Weights of a small GPT-style language model, trained from scratch on English Wikipedia: 22.2M parameters.
MLP neurons of a small language model. Each row is named by its layer, matrix (gate and up: input weights) and neuron, and shows model dimensions 0-127. Each number is 500 + 40 x the weight over its row's rms, rounded and kept within 0 to 999. Numbers have three digits each. A neuron's up and down rows have the sign that makes its largest values positive.
A block is one neuron, or neurons of one layer that tend to fire together. After each block is what it responds to, as a language model described it from the Wikipedia text at the highest values.

L3.gate997:493530489477488467558516544451533486489502494494535574514498515576511478547524414484534509469492477536547529487496479527440535515436548451516480543455479528417537555491509449558415587500523543489463509486450454485540509425590536501558509541520496559461491491551535527614557471479525518468481488487545478500498474486555518481563511528406480535488507479525455493457466573579469492481490
L3.up997:524511505521514524525506488455561514489468552467586510546481475565520461509520466472445499483422550514509507479478470476481495523480482447431529575501537536560527539465460488563472567506492530535472411520584510552561459481493535542453470493509492454413497496562443454479489464513432526524470464544472476482414487512487528473615462452493487556527495528453439561459481497496514480538452
Description: The end of a speech, opinion or decision verb, or the "that" after it, just before the reported content: "comments that", "argued", "saying", "decided".

L5.gate36:504497481508537515480489472486552558526590527461568529488474493540540419466532483448415543489561539519534511499512512535500560459488535510504492443519472433526507477525549496504518456460450469525573525496559439462508511521528509503540514498449573478505496460559499555468478506560457498468402536455504525492506522502498479478519448504591557475475558568414521450547500555495411507521509
L5.up36:513481499507470520503554530435524490453536541565497499483472466488446536569469504572476474511544520567482513528484472576429503479480432552492510501503536498557511487462528540447469494484463559575424502472533470392539511496460499446550497445494499513472451506459514534527457563509557459441516463401532487502474529511484576561521501596500481468509490496515514508484586420535515521532480
L5.gate281:496551479528481460609554535422484513455505490499504539488407484567489527453526502489540443487498560505474482488469502440497501505489498511414484540456524478494545552522476549508519497513487494589520471429524486478500507499501494513553563500419491495486505469532426478441488478493510554467454534480486550502470525557543463455518494471567532500433464555435461468497487505482481508497479
L5.up281:548492476533437456532511587493536578520544457481496481489538467552558543425507450511468522485496519575480481598528494557515526502524471460493456474433516574503525507512463545465535499482501482479492542518569500467551504508437511528481535478526570440494489491474516512569527472508478395499488490540441441477489526452514426538464510469543452503475530513513524507467501498484479565458490
L5.gate685:529503444492499533492536487472525515440512521546602562504453432484478517569478542522574432480522515514515544420526544489547515516543501523551459521513447501448500540460490475500501456555468465528493441466502546491426496485421519562532506599448517466419566491409566443478454547509520543461477532514440498525500491458504539523507479541513474523538563451543426513546507530540513573507402
L5.up685:541466489638465497494475471490536502429432482540482563529476475525534509542498491484509548562506506509494573433528540532529489491415590438523516493484476532456542535463495480473657526477554485547497434452544502428442536410538500590481481504530479416445534476498542529517522513505566534521517477504517479470366495574489468438454480473535449484531533556524496492553527527505489545493504
L5.gate985:547484471582529493488511524551610511529532501558489568515561536531465518464419538489573431505496478495574548561485465461575471460474525504493488465531504536454566550494539534521531515485494475447564514509510466476487488568553563519481476525502537477501555408591528504467515509480505512512438534520553574516408553479488549438500495462527511446447565422497529446485494518479495519457431
L5.up985:522533478479515432515494490503563539452520469481504523540515481484449568507438523521481493458510581490495459487485482516478512506467570486540489512494543464562477500528407481523468515524610492452447531524509468504493616489514494482526482573509485477465565519534461452484459478461534551596479481575491510426494598474545514437513414502524497479498532522470493535470444464444480412532501
Description: Fires on the piece that finishes a word split into fragments, like en-ables, reduc-es, trou-ble, and the "0" after "2" in years like 2021.

L5.gate736:496480527504490502483494600445496454559503571454510519442536505578514514428524530595499464548514486441511421519466565459486549449509474551516502459568580501509549496558497462536490559486477531508495511541491547528568492555514446501521519482465505469570476484513575428518557462540457543526569534495524521581541494539456551492467489479486495513494508536565590392539502502506503510520461
L5.up736:498548461519511587491397527535474496533499522462527465419468490524453619470442530541496531552439430483516551429527480512492443492489458475525559502535482489522455483459511527454544505460541529510521410502538515483499428500477536514472511515533511495531610549511491547537524480468506576457391542525534536471514517470503520521560517586502535468537458513457450524592551550539493491511428
L5.gate805:527450521435514539508488592460464512475535480519526489458475537491526490571570482512509521498444541504530488466514534544401516497533505533532529488507407508492501504548509534487474601445523601477571551454378453502503493582423458394517562548430534470502480559506527510460493466509522575509551495534531527472510491578393565516528483449502429484520467479516474403524515549477524489426516
L5.up805:546474542466504483500530493494538491477510461554439474419480480512525513520496573511578567546413478526515493521534557529502498515598486490504519522479460506521549510485496523500458556456528424602499461503436422434512538526564521515504541545474506503529508504481452494536477467548503527471528490442502569489492424476538536439470434438531469513479505478542554492470539494531460459515542
L5.gate884:489442491450535507503457467481490401560524433490476482457490492552545444559509458543571463498499469558563499433524611494517484487549500451494583484465517539539506426507516540492489553458490483499410413532498447487475496545439547481503554534485545475466547512435514481525435496502519539485507545442565518488492529524455533565493516391569496469503543521528442540489546530443520518456510
L5.up884:463569496498590476528518578495540604526519522466501531512557541491483525503525478481535514501527454471483498510476461502509469496466501467592461465444481481485487500507480431534518470455546504571464473504477567556587516479495518510530566461416535489459496501544441547556473461541507509446592512574512552530489415473544496477529478493508458469489534546484476506527437499518555551413469
L5.gate954:479549503464447601565468483483501553503534544513480514469419463507518499541541508469563564451571514527506466491537566519495450470475479436439581442540534502450514504475508473458537568504502531540413522508516502463481453488502501502553536518498431525520493516523610450486565526532477523405490502554518483514453490549459514541483504510561469552473553516477447495452414527457506462495518
L5.up954:542508471527558455473507478514529509565492481517493492473492507531476511505466492544468451494471530475459525471516508502473490524524503462542540534503439554526514518547468506552524526522521538512495524528465472472561547477455587451470573550457532345506505560466503470574532449510527486508500538466473450467536513469527527421477474516470505513490449472561483487501446565465487513443508
Description: Subject pronouns opening a new sentence or clause in encyclopedic prose, like It, he and they before "was" or "is"; also first pieces of split words such as com(mercially), guitar(ist).

L3.gate3:514479485516502440547489467556560516540439450573529503540485450411578429471562526547432540490504520485484459548525471491488590543516483466448491415516476510528541526407419474502473480542541470424495474480430540469536495496495516476401515526424547434448503501432467542489512458491523488516463481521488508448486494453484479521478486539520509562445475508507498540496530491484438440518445
L3.up3:470519494458469496426530477526516533479549523485516514474481461443451455476439535560482525438523538512472492542533476420539521457457490494538416504555537470542490471470529481520461492530523539538453482506445506471544539468497495427435526425467475513522519504557541496508512472492498497515579545461511523517426491484483488450470488476503474502522503491531555533496541431609488520484490
Description: Tokens in Wikipedia infobox and table fields just before a value, such as the colon after Density or Total, N in coordinates, and slashes.

L5.gate149:549486444468467491579519549517476523504513410414460463558521472531462468483498479450509519436556473466454486549518492580502472535486599502443527505461444552501489436440527461528557472476524431425500470470510531472560472530533600546533507532507499480491523553483466481514536563491501524539522529536451575566510441446556528495501470491547481524458443557498434554499449570512527515523499
L5.up149:483493531531459549392519468532495496494494502558514442476517494484506460521499447496443497567490449457489489556466559500457443589487487471575454448522503578488525590562560499517492512526452427483541503510543482489510519491495503404510458510510509494464581519456538566462536499487437445509459500528493483567509476493508500471425473495454505457413533535503532440463430479519510417509552
L5.gate554:470529454544531568522507517455478490424533487479436484479526469450532509390477483491496477576409489493443549576476537461424515438514572546485479451497455506510413433508535507552542523479506514465512507512457442487576484536459543517507526474514512488501535584480531481439511476437489505533473490519597456548529457488536503500541532512528457532520448523537517480495537499422566587495482
L5.up554:510528446515551460523570507483524508542528468560594447546506448534446495453519564485507533557504462505455527368472458563470434512511579522561564449533491448473469508510504546523431507464537503485457565559519483538450504504454496506493476453463470459514565454464505496490550478473490569544469490534505515541502477475478533486537543536490515521516464479503483496483490501433521463482551
L5.gate802:513596506451450507492488495488541419489510446490517493510526520453480457498525536456543481534509538460527422562443498509399491503454488495474542489499521505473497442523543556471531493494558470430469515453525414519533520473492597511513502482530565481495496509516484446418482431437553519491517520499472536543490493476510477486462522473477464485540495502554492491556514442518423542511539
L5.up802:525531543490490573462549515509552446535535518505546460456486552471475459508503457436463485494515410550475504523555454419566496490504503510463426491502511442519444511495527481490475498506488466432415506523548505424527525552448482563514527524530606520447504536451461552455463471509507497448481502514464531490519532503546490505516471473514481453496397500488466512559443493505595561410445
L5.gate897:518551533579473512452505518465467467522499470500485546479569486507504510419435521523488429509562549487510498422519595459515545487474540443518473394464558535492520487565495454509493552515431445453462504475462446464430552492541569426542525583503506469481525525473578527511506492481470475445491525495500497494508477478510491485474557516526568580504504522542527455539443497514557496515468
L5.up897:547445555514425491504408547538499492541451477511522519503438504509469484512482478442475543539490512507499473483499520486520486511478499547513482412578478470527457406538530515512467503535460530487512493545444574529530532446420488441534502537470546490427463529531542504528463475471495504551537580550504519509570461537527527482536493578512537488543501488451533531509577424539441461605535
Description: First digit of a number in statistics, especially unit conversions in parentheses and table cells, such as (96.8 km, 906 ft, | 98.0.

L3.gate500:523523506425569472497475436499481545454513500489565418487516544507456500542442419552474543425552480570482538496565547528550527515469486495478443516512524554575496506535490568503521515502498515425448529505542512455476426526513510505487552526445515501462569490508489492525449525445515549504480509534470484492544425519526539568480443542510575596557467435503478507490458529550530498481499
L3.up500:543483500433526417518463552453497474478494463493500526443483469532500572410474485518412439536463486532456512516547479537515538544476535445495484456536521495588444438507545468412537550520528550437522514566486515554436518487473469465488531539538494428492586462460537489545485550527509518511536486514447561475484523542484473539513461460472564471505501544524518487456450491546495446470517
Description: Words in biographies that introduce a job or period, mostly "as" after served or worked, "was", and year digits in date spans like "from 2012 to 2013".

L6.gate173:579561592513503587514501490518517447524553434498596525420490459527471468479487530518528506551490509488478516474442522527374499578406423491530523461547517371517476539492507532462513451530519498487531410459454497480481521484460481511478532452555542543502517507527488442441527539496501540489459493488495543495474482438490533530449505488518505502534505507471426524460508503487500560602502
L6.up173:509492490477528476459519474521551433416514486458458499496531479491561515554419530536535531503524542475481478444492483534488486501513457516485422502477436522532531501461461449538534553488494496521533538474591512544527582607525510557496481455478485517520528502513465501475495500443495567510602471446452522464470565483561497515505499534404505486453496484503510406538517503484585523499433
L6.gate203:486501448405427511524490530482448454492504500484510522482509418530481571419491509513476553508432512555589570481502512438433534462510521561467519499458505494513569492496522509546464486580462561453478548457476472599472500490542483527484492425476528514523536554510465477514623520512537481468568532632504486510466500455476507436525529531500458535447445480506482477490520558499516459526482
L6.up203:474501446486544502527473477456564497543504478505547455533447510538588520531520541470510553506574484502433518561464461473518496443505504482411449531474543470518485507476481505496529555549555506514495507562511468553468472512533535500465481449442475460451591460463487509534443509492586556465514517427504464432519527462501520477465546519445525563474533472522460518515506500525463468441547
L6.gate649:497584552464538535490440481498466508469557485565471473495499440496461523575483516505495493496513437469520432475437482529424543529487487496497532512542369526541489462552503539454446526550452520532474477488516435482509537508539491594534597510526507513445524499483468407474498560488504552491462572477548460524522555499514459515524467478539482532551520451493504482476618495455476482475551
L6.up649:505533535554524516512464448542499473475507480505512506630489507478452518574515509471488513414447527544419551545473466552438485413430454499466507567510451500503539556503528523481487461514508434546477525467492527531470483491513498544570471530485475492531540487471510418544504527415550539562515577477517531499544530486494471476478474483541533403514496497480433459512493573480550437489492
L6.gate756:576513473488522482578544440552566513515471447440539527536508581473433396520461562492425581539450512474550495491497419484576454471485518480500496594516466474561483502503487512470498486498541497490560456491479490530460593476528492535577492514465489510504517519494437494437533476435431500439484531459519481516506543470519440464470493470478494461585572575477495509448487444543545491481480
L6.up756:506602558533504459430480413457487464453474458474455492446518505432447494505498508462488576471455438469493506494476453503515491464480509513499497508536513503552478479568468571428558491545483470482474487468492455521504567498474525510568488482429515509448518429562428469481503486429513565500466476529466453553489545493530513479516524518454548540489533563472455486429524452523465493482483
Description: Opening token of a new line or field in structured text: the space before team lineups after match scores, list dashes, and heading "=", plus leading digits in tables.

L6.gate2:512500453524484499595555519448489506524546543497579519496521472491518549483429464511485482534506524459450528459496482434527435543455499489499542516506492534581619535521493456500503484508530536438477446539491468487462510433539511475534496508430518514448417478482541490500425487599518493473527440438538449454532519494524505569493466513554472464514584442580493461528497517513509491535482
L6.up2:519553551523472491454488513525445456483498563527534460518509496526487481537521475522419488557517553523484469452544542496494478490531442550510531489459512488498471423508467557511506570495535559491469487637581533557496506464459454448498562537484514414548507542473539508506531455520449480486518485517586492474534530477559432481510472517476569493500475582472540501527581468451497439490482
L6.gate51:503468524523463579536542462470495474408554556469501522491395459579497490459542554487490540528546509512548527479474520532544527460474505566493445502483500512511543480477516523454503454484550474544535507542502456483481474583531485490431520448527502517529457524486469454385496522549484465481499522521624532476451491506532453502518438539578476501466487523546550545561493544495407466603505
L6.up51:518525522473534499566495508467506417483507511476489538558521447530468498472524477486466489568475508504478441522467483496536521490483471556464506535508433466459498429522522498461537518514597440506498409582483491487469414548521462511449497524419505456518504503451483463513456477582541560483540526525583493518476537515512505481526501408542468400477451454485523504515500577524524497545439
L6.gate123:540504519531467504565535476427456474483549487503522527456508470499535589512543588528459515469541549462477474503477545487519503537509549474515536595482481524482443430464475528528508439504508526527500525484448553478494486598520448518443502485518509362546490484451433540505492559537454528485505506449519477492504529509436445464567455495474513503511490410396498420555544525521491477522418
L6.up123:528567412535490554462492481469573504544528484566592509513527456569532538550586563492506408528484424460505507493514477510502497490494497511446545445445541539463484519474412520445584486471527426547498445521515463468530560495443455460445496474418534503508530513413497501538525483530488429515589435469539432507521501477497576557474472485483518484495465537502458480617487542586570434465540
L6.gate330:549520533531526539522513430518557439517492528523525469477517466421455398535589518522458524478508482513511490497443483482538502464447492526501513492545439524511511439510538466541460537512495504510533502462546589440517525447457561452447481514550525494544506461502557557529525520381460523468534511483534472544469485494514514417515465518478545521433434527536473464521490534459475474481527
L6.up330:497569554490466488510432532411471488460495590509462477484446437539498513534491474453461518424518470460445526493540544519466511439556518424497446471423508558481539550523474513514550555508556541428543471495558474532528496535544431469543560481497531498541487497594530495464466513581585457460442484500483517422534597547496499500523480549423507509520527424490489482498549498452478485506512
Description: The leading digits of four-digit years in dates and spans, such as the 2 or 0 in 2018 and the 1 in 1986, plus rare mid-word pieces.

L6.gate121:502449483519495537481544480522496497472470466514495552512456522507569536426538575575492450468516552497437545472515444462528490541480497535531439434516443526569531472502500526543520497493523493562494486527439527454522520469526480583486514613521517411486481501498529503471574492589473497516432456498478543470516468510541497531524418479521440583488565533483512510491510455570462500464469
L6.up121:536519459518548492447513439491481476483468521501514458522451527487479489527562475526495448512570543527442508428488403473553484555464522527575468526480497517548555429488487513619603511469549550541521480496472511456516591507562504533462455600488492458465495508501547525471500496494489507510519474490469482440464485518587478490522489540531482501498544532511526484476466478562444487525484
L6.gate213:488494426552465488542530540470477474551513474487530537538488531567512454480445506525545502468511537508519526467526502515512512519492523519496538520514478494452449446512559505550470490498489494498506581490559563500568512553514470437459527440508471509485518510550519447493514611532490552442508540496489539526516427485480504482477507396494517478469593413423475525491470510563436526511475
L6.up213:502498478489479540493509427464511522542482546521445478542505432528502504525491562562473509483476499477490487490483513534506491428398533536486512453525479474448544458566578421472550484521499491435523494513459501433491500606518527525531471476533546520480541516546531475494468540513422523502500553490478578515488424475541515475483461419500472533466588500507515484542480498536494557527466
L6.gate739:527502529517472482442534486454527453434415389516510499484478540449541557495560471542484481476493485532497474484520508593504480463505546539507523515559408532529565402491604493487500436520569498498470536481509446420477483444494556527519483539484512503435504457463474562471488527514508522517505424544529532559445498545520498485451467568442513520571502490504430537617520498486536472481447
L6.up739:531508508509449468474541563542542436469462433501507516539512438457499552476496454535438528419430491576455472475523518428500525473489475511483511497516548494531438420542491547518498479574467453472507454527467489540420530477481539493505499544549482536578500486561549478397532470477541482518467457566435442489477506481514505554538480525533487569502488475544504544552506484478527480492503
L6.gate924:516571492493466483536525471447476535507516440511531524501468524417563391522538537525480475470493482477535528546550483442506427530482428435471456456530514465569558501461521488499544531499583499454543516484490448522494556443488512466517504453478483464598529541556548451524470427465565510486494552453464485574459516472467515467410578517520496485559561490492479531529477510496531543573442
L6.up924:488441538468509563511579505567510462474496485386500520560466545489420561506473481528499540504536377585516507514513495549445499454470540494365486553522477472484596524566510491508435515491513458492522507530557568550512446525475549556588443546418452505447398494473491470487568595500487525501491456471497497504470493451472452486547470501472481565513509528456479506483487483442481465518490
Description: Short opening pieces of oddly split words, such as g in gap, W in Western, w in wished, and single digits after a decimal point in areas, weights and table cells.

L5.gate119:446527465466483505543551452545541530466462453480545470565563458535509505505544544536472455462452445441519593557471553479455466492480517486496506510588535463484473556515533480421511470520474539488444475459509495496440581526508522534486469483466518484486395505434562499424558493460409551446490488476530564454489502460516502474557433504485530449494465498508492470395457504515483513551505
L5.up119:486524446484489440515492490510517521492493511417528454498529506483464494491510501401522519538553516544472474444555451517430500545493483513503515520521496538507431571469465490460453488492518465532485438539589419519456538449534474541547475438519510451511500522528467497466517528487516550548424435482474415509524612499538461545504499463504482461467483482482535536442524439473589490415462
L5.gate443:405545442507487558499562548467531585506559471495521499454501502511426500479506509534536513526476504548451578505474447555405515482484445459577466528500474569495529443474517452565482483525541446456468564470493514514553402480461572521473510493475514555486462482476462461453538526486451553454506523481595479534480535520555558499531487536552546448446488522535507537548506476507525462496519
L5.up443:455510493475464455575615403545472467461473466579516503513497500507475554463467497384471534504518497516475512512538513456428487512522528424543532445507488490475494483532481555457574468438508459562577546458483503509471490496518491492436517499428464545503494548504469573514543510514478471564497468454508455443470551468483452492506527522503450479547494481478416549456543452497474576501471
L5.gate550:468510460607483480493509483552461512537529454462499475495473522434520552475513577478511513529520476467468502509519503475508459545439525476478518483567435526561526491491470495558528489529534526478526431518543418512516604549483551520430459480511442432460492505484543503511532475528536513487511495494486537514472587451498545530473485453552574500527482479468442496549493546536450458548479
L5.up550:507528455529528536454576468528534424540426439531472515578535460546541512462570491557498472483455507531447513490546487461473519486506429462417513494477497488515507532464432466457560477501482455412589505492506524388489507552516490459470544486530391479550489541518522452516490506468452571505477509523527482502563539557474446474490494493484511463478493532508464514514511455462494525538456
L5.gate800:489548492391511547477514431484536524540459575494480486461503512453429537505569450560536469536558538519516495512517505475518495485576517478561470458436471576583456437535546420507496484525537440527529596389483561510432497498524488539483533445477440477473526581448468474472497476573552459530403475452475564494542520398485473493495513507483536486496619528532564510484472556512498500491454
L5.up800:506557456593448482523527502483474510463495496437473522476518492531500431521460586478484487472461491456567530560538533477477509495472539470515556505515563485473496434501455463539551538540522533452467486534518460443487498485458507508475547523544462432503467534552474518457457569501466554473518500565512536464456546590497557478484518488459484447470483502470474468507567471496520496588488
Description: Bullet dashes, spaces or pipes opening a new line in infoboxes, match reports and tables, e.g. a dash before Summer (DST), a team's scorers line, "| Swing".

L5.gate227:491461489556500499451482561547509477517506513435438513487591566522555508552503540584446529437527499528521567538474517474496470456517470497435483502494507518485475520482552497542575530474535504501484519392447529509454508423444525534504548531516438458466534495455482462495517576428511482480435538545486471524526530515514524547524517502465555536472504427501442487535601484514501515529531
L5.up227:570449494534467537514439471450548513436476509504508473541475478487504509457524516491550454452427547473542516474501448500546465509529514433521470504483422489549508555487510471478490446526462468495488467445418474468456507542549480436492506505502545526450495447427449490483517540447489524545434549512488508478530432555495492581463519477515401495504523536531522501464490477557556473455457
L5.gate265:508504502493475493519451489471523472540515427504500481523583470544516430514516562541517502410504508540490483522497495594503516466508444540475495545544478511610530543494554472548456421525468420452489538537520485559577472470476495516463534479433552528510560554480506481583542531517421486477570524452458507505541516515529473546506437468405557512503466503501470522482562481561459571464505
L5.up265:480453504474553527519471494458564545449529524471428449472514625566505430469479490435458484516436499533487538501512486518568581541533524524528503406477452505592486465539519501561509440563549485435498468493475459525462439505515577502525508474511576508485496476526501533520446460466487544354525436540526504480521461455470518507471574472539529458437482498495498476598505521538533486527494
L5.gate351:516424504477506455501591508478539455485471471541529436549516522516494436458516485612470488559493435447469450540519554491516543567502491481541494478457467525476553456550524473502489505432562516542466549493558490497423446560565599526461456580503534512591572518483576554547570472465470477476512515459511530506429507545485486541440431498497482490415425492504491517543495423465493470458539
L5.up351:504513512521537466569555485460502455497437453482462485419507415503524545481513490484494487475489503464470515503438560534500510496501456549514471482537525606519481479589561548513566463527495535401514494472541468468483499507569469513533479495468528510463494510462560484486528453501460526561425459515511464473570559502472494485473507432495517527527528499551487535453539515489532614498449
L5.gate957:529543541470471486551455464519532499499484509441539443491486518503499464493523491448521456564494517488536509536529447423504509552483493499491508511479450527518520432569442471457525499464502493494399543479449499545460467507515501439512460479561507590562540485538503484500495526529454511475567437477510533501459508426486568497491442528550504495584458443448539506527491516567440533449526
L5.up957:494556478521525451533521542549497479461560512537475481541469474483515515444513460453505532415476497466520494507531461469453568521501474621469573534505450540529544454530453503477511531470469544553532544564419495546476491507369527432413438501475474494482482483477500529448536506517528448548469530508552533533425544503464519434468494486429527523449478524578532471485441500554541528510473
Description: The word and joining two actions of one subject in biographical career prose, as in taught school and studied law, plus digits inside year spans.

L6.gate122:444513515466450481483456467495429497491507495545512570427473527491513451485533484448579550521453508401539543502453535530452440478490491441461548495521495503526499461513498563513488470504478525495437426537445484472584571479461487493522541553501515504486480546471565463528504456501448492460490503497559522564504489527530490485504491439505495497470447469489512552465499517534580502467447
L6.up122:555522429524478446533575474489524450435555532485498489519471518503512502522527471579493485522487455510525442454556454546513478467473533417518501547448477537471560592440529543532463510554539497548472410483519527497545495456466515486478501526479541495511589442428537516545536536521471482536535507574552534485554519480565522547520503525533486512506537480515542471550529486465487423542482
L6.gate312:523462550467525520512542522559512432525569489475515455493523518482484454518567448467521523546572535512560426552495447484497490488456515505463475549477535455505519523448518490544533417539516468492453486433504477529516477521478549466416623451467497511532425486506428529527496522581482539454508548545492596399519525528524448544474472542522475488481575544456513528497446587462487578470434
L6.up312:476509422508508441579414560457557522601512464479474518527497539517518529456535496470531503490489493561442457436483492474429543547540513418471499478530541438552605488523509558533524532518396478530461456495476513496504470488448552469474497493516535507448474527470455592503491448481513587476472502464488536510516447395455531503486538502515499511489508592459469525529505513476466496469531
L6.gate648:423432472532421509531550496494517451514479512410493492475551539491566470491515524461534525512542600501481488463459481464455505509493560469510504471460479529529568393472530574543565584549526463501531481534547497529505437436511528505447488440569449457467531504457476533555433504501528504537509467500531510496488584443384507541476499467502510510486505506445526492444452506480556474455468
L6.up648:528562496479531514471522517460556413540506521545529434519488537573445477556490495506478425518475535508502506518479487492496434507543481492467592524490454507534476474537458479479534552455474477456512502492536501521507470477478524481462532542511542514443545519495526502503458525512479439530460518543485490437499492467426547515586468471513463478611481495530545500556531573515429452487567
L6.gate757:539546552523472557570529485528452396539475454545429487503492549604594456460449539490544519532542439536506556541520476605496538487498528396534582472484450543542469456484495510483510563537460483473513506484465414530536472435502529507426532514539545545521619513514479520537489539458541465469471519486502466546443589521509514484542557471536510496441526435545446473477426523413508524481436
L6.up757:495539506453486468545542508529532415441531461504407463484538508514452464503513542541552499529486526464527491495467424445495533523495441482481531501426537505521457542476597483528446420476416480530469490522481503496449526457484568452488517491498450588476578450484517513507492587575516480445458525539474481522545447435517503512512473538471465512573440456481446493548434520463526485578470
Description: Subject pronouns opening a clause right after a comma or period, before a verb (he finished, it was, she served), plus look-alike word starts like he-aring, he-roism, she-ll.

L3.gate379:539473483492448472483538572487455552496554492479500436469512523524508472511529528516507483533506508410511545495601538394551489531451548498453494465527463473480539541489564561536523524525533475454524480542485457491455498471501479532469516579526467483474493469498546493491514497484562488530485467513464546465539488419496513502537513488555516445447432545528520536506466505502467520597425
L3.up379:484485465569476499464471546464480499559514492530494425526511479421519526446493498559484487472531476458531490464482546403525507418494511439476532491472493549457453582496575526562453479486481501434483530530501476617465533474427432529496506502428500488553508536504455451474562467481576539464493427488471513547536547415524554507544519511478509459464509524471529527493559529531516503503468
Description: Separators right before a team, club, party or employer name: colons after career years, table pipes, and "for"/"of" before organizations.

L6.gate127:538474467438549472479442522581544514534458476429512504514458562475534499463593477449479506428490534442482514521475486503541545523541486510426448508442434394509493452481491488524481436535466492416481517483527439497401431501514483480514540515521533475565498510527433556428483457459560489466480523480508547614534485452491515506496492523553478459548504503503446443530501547490490511475531
L6.up127:559555507500444469490514501463484522464454494513449455518455466556570557518554500492512489573414588494438532541504531481549529498534473467533509515457444476455544458560480481487484557492408491497485550594502544504466501559565440535494507544459534410491488496499513521474495516500503477491407485515479530451563437455558500473482444481471447436520474439531452520507515542556467530469468
L6.gate482:552455548433424521500517558478525491542523481456545524557510575542490463523592502467526474497456573575484409558492473536525486524541493502498558502492545592563589477521454432493523526600522525493486491420527569534481495476503566497590467476519558457498493548463462456510449480478515526519521583510507553538484519426470510499439499544461455487429510484465484531528515505536479470495452
L6.up482:513508528517500502517567502543463469469535588459483467521455541474438545466478480453412493473505507495525486476455509568497462487491502481435468499541472458476437474471492552627478465547516505452468485503531538516565489479517499503454477528568490558487548537503504512544445496544495448567476463493474463524470496528549529533518491488485447433615543493465452467538464523442541538573542
L6.gate597:528487471490407443455497458537432477519446544449483500562503542530453566401518549485514443496472545513501489499470519508518546445544460582517526454483507506615485481520476518490443507550459506526500424502483545502499485508475509533537562475484524490496500524587498580458562506525523531515549501561449515544579543432471527493486468399550517587539523534499447489458501515482435509497405
L6.up597:527483464467462516487465471473523475492544469491470430564517567517449542527555538532506530486495495485486488573491543526570504441505504550432517478493442464505435449507517519441495446537461540503417436418502488531502433462487463473486494535505439493441409462493507492519533484493520518480487582520500408591479550550452446648466612487559527433561557524447478493500530558510511529429539
L6.gate630:534491472486483458493382476397497448534537581417470480471484541495568445495546490525502432496474475531536433534501480533486473480556405488477461474550503499575524449515527479554529466487478469527466619462450512521479476512499488544473522483529531502440516518533510512443432452458541527463525511567435496506517489516487444479531499525468551491556519485509481481484523502563583485484537
L6.up630:499442508559483474470506529463512453538451501437470468530546511483505464468445486434464397563460533509536507503469499468505480465491537517444498483468486521587473469451517523511501440509459494498458561465502460486476506467505514495531489439552492566416488510453429509511567454453454483507539542552458540517468532506481459502537501496478462471522558545488469515499463536518539466498524
Description: Fires on coordinating words that join a second item or alternative, mostly and, or and commas, as in Great and Little, 65 or over, "Hyper" or.